{"hidden_size": 160, "head_dim": 64, "vocab_size": 2048, "attn_scale": 0.125, "tie_word_embeddings": true, "parallel_block": false, "init_std_o": 0.00496, "init_std_down": 0.00496, "optimizer": "muon", "lr_mult_down": 1.5, "beta1": 0.9, "lr_head": 0.0048, "decay_shape": "pow", "max_seq_len": 128, "train_tokens": 228400000}
MLP neurons of a small language model. Each row is named by its layer, matrix (up: input weights; down: output weights) and neuron, and shows model dimensions 0-95. Each number is 128 + 32 x the weight over its row's rms, rounded and kept within 0 to 255. Numbers have three digits each.
After each neuron's rows, "fires after" lists the tokens most often just before its 100 highest values on Wikipedia text that the model never trained on; "fires on" lists the tokens most often at its 100 highest values on Wikipedia text that the model never trained on.

L3.up482:144118186137158107170089159062181098111084134153168195132122175068113098159045136101126118081125098113111143172118133140178127124145141116151155144119190177093111114111149129156150143099151053192097168182114110148135142081122120167169162106091117078122075139181124125126197098142135111166
L3.down482:084154091120127154121126144110068159103101109100073066123140107192104200171188120159093209123114108154085133141156104160118084104147134150114152132163135109088101192139177154121158114074116129071145140141094077133128194095182136099108080153173138111140182084141066147105135085134093133083
fires after: " ", " cl", " vi", " per"
fires on: "app", "as", "-", "hi", "ce", " sub"

L2.up440:145058136113107076143098166188123127089139069143107071180128058089098173120130098078118068083093100108125095197128070155184145111169073111118092162147143123159128169138109170117119133091120143111097131157144177167112089121153102154124140147159175126132141106112172190140134105117121118096
L2.down440:144143176139098093157086151141178115130123148118121112053081134138130098126069117092145134135165138181201134161134161087153177126071079173129158134135057147106159132109151103137102094043137161037156106109120159174186105165131120132141136138102074153078155120145150176118097134115127113098
fires after: "ci", " organ", "un", " se", " di", "ten"
fires on: "ence", "ity", "ction", "tion", "ation", "ization"

L8.up352:146116135124162066138123093130080166061100128134138131152109171175147123146128131132142096082137102172142090124196167123152090111134157135125174118127078140131144166144113088079124071128131084116193130114119089083165106128150120138124159107086121113117104085120178117144107104110172126160
L8.down352:131157120112123122112153153135123102147104115111144139074144175113135128166125136135174172131099135164147091131089136116138161089097108148078172174145154092154108167145139117151099101154110160179111093076091134188098062140052138142102147142165178097148077145090060056140154122125124148139
fires after: " |", "s", " S", " 0", " 8"
fires on: " 0", " |", "ci", "s", " ", "op"

L3.up275:117122150149143044198111128147131133102157116184130143147117119082123197086149148115111131108138148089149126120101135151141099128122157106179112128135087169143082088126112153179123191128066140074065092137102124122158112062131172160067138094129135162174157137118117131220158136125109120135
L3.down275:091102072142106095080157167105125149152136097107131102148168146118104123122145016095162056119130137166159189152135102113129089158111109158170130094181118113158132098110185124166169140152081139127103119090120132123132116139118183064138116114065139151054140164075138146146124174162202148160
fires after: " p", " con", "ic", "st"
fires on: "s", "ip", "op", "it", "m", "ved"

L2.up135:165129154178096110144153139152131114114097141131109133127049118083214106131099143118095086104153181096129139170115107151164136116127092116115214101071190131165102083130135131103106077128079175099175133139137091101164085135093144153164133158145129111175165128089162101124105166068087103107
L2.down135:074103153165095115080124107114115125161137195101133107170150108145110088111090097171142142142145094121188106107133133120150143135140128183169086137126067126064079137081110153137121138093147099160115109135106157135144115159172199130100102173093159116083087109114087210143112079139168191119
fires after: "-", " (", "mi", "li", "ci"
fires on: "born", "ly", "ing", " long", "off", " short"

L9.up247:152094104098132128175095098131155070098137134167124128130120068153165149130122102124096152070140096131144189131128077133126091119132109145138103141144154158062176083144074094169100111115115151094124142155148115118165096168186090165148202208174147129146086083123127107101046048116100114129
L9.down247:093103130114140133130105197128161087104089112146148127077164147095116100088130147125186114116174131046134134095163088127185154195129196145127095138155132109133087119111120100161104090173131151166126149107094120141126128138149158115104185085065086176067106180090184078173143068103141143131
fires after: " ", "n", " h", "un", " home"
fires on: "man", "n", " run", "on", "g", "ban"

L4.up45:098177127088111165200149134080130143078095115109092143151146125110137124092118163135097126166160159095131181156167099125118151091154102118128129157109139160135084087076179112151143182120149141169151174112104146171011147132150128139110175074119148062068141160142166139177116104077089100133
L4.down45:141087104141113143064141095079090125118146212157158093117115155161156137141135105109167119154132126082124115152147153145170165157145171173174142103132078045153160074115117217116163100118062063143138101092123128086152112130098158146167133092130142117137153109118150155132115100164134114109
fires after: "n", "on", "con", "y", " Man"
fires on: "y", "am", "om", "ight", "ine", "m"

L3.up425:130124163124146087138140142153129189136095152096104105146090081136142177174120082008113107149151130067077140139154120160138088154084136135129169088108142135139131054125130141128166115133095153172121155144102101142116130178161140102114130111059146148075082109101206167146164070171123128163
L3.down425:115187077095079127133121121144142135062120099165106144081128175176061124167045139127164161109048155164090101126073102078080164147165106119127163117126157159092141158177130141115126144211149220129134146151178123109120109149127153135124138156112100111150143078155122120099194148089151144122
fires after: "'", ".", " re", " h", " (", " Re"
fires on: "t", "or", "ver", " Di", " not"

L2.up452:103094165144159118119099193104176121039139133080113187110172137149080122113164178130115145112111089179128177122152102131095149135119106082109073121112139098162158122173133181071085148138131075128118104094125087188126115179156168128142102120134117070175053069088110128101179104125146158076
L2.down452:166186202099130136151089109145084153144146104152130136109089131117130137035110130136141136086085067135150070120152127141182130124122143115156039152151226147110073103134115150144146124112125125072155122107138101111093119152142150117153131156084091140105168102135104090137135176130164087147
fires after: " h", " Ar", " sp", "al", " in"
fires on: " when", "on", "y", "and", " which", "if"

L5.up242:074132164124126168105175143147134129145084224146138107127165151187186105121100151102141111095074126080111130099110092143166093162118137176139095051136094126143125131151125193141205093144116131142153116125059124148115142106161170123176130052092200102153151125119136124108140111132104121106
L5.down242:117113093101169100082138053128139139107173142103138180122084161156138085113085136225145134105159161161186138148077131148134180096101188104112125157127168142165136176108135103159159095094108168117163126112071134174150154129171130067107110133148052122123147062136072167097126166100123155121
fires after: " B", "-", " T", " Be", " 1"
fires on: "y", "r", "-", "f", " "

L2.up484:115164112018163123144152118140122117080116101117124068113075111094139158201098145135091141120109142138102163138155068124110155139146177105099124142112169142195138106143159122112171126152134122171136083181159145169126111122156124147167109107072154085069109089159108069172082153139195093173
L2.down484:127102141163175142162089132156114180119150197135104151127132115167092108131191188138098102096158121103068090113090115126083140181116103111076098156094126132113172154096129102137111082153129114182124140082123173159129110076130127117060172141116125120174184159154107108145137094152074093071
fires after: " st", " Ba", " se", " gene", "ate", "con"
fires on: "go", "di", "and", "aff", "d", "g"

L3.up116:094155079151165188102078117128135134125142113129112159128167153152181140088114157166101124043156176118155069142120186143131131106142180106094142134132136133102121115111071113166175150097086156131110143156103129174141102120168141154127129127115101115113142091120121133139134091114146186090
L3.down116:124071154151095154144072137122122182052146157148107128115122156151138140175095157094081127094093110079093147058157117122153146100105107173115104139180178135142085106138175059149094134078109084155111076090055126134076126097107121113116155152176167154128109134131117092139122149148098113160
fires after: "gra", " Bo", "se", " bo", "lo", " So"
fires on: "ph", " |", "y", "ma", "b"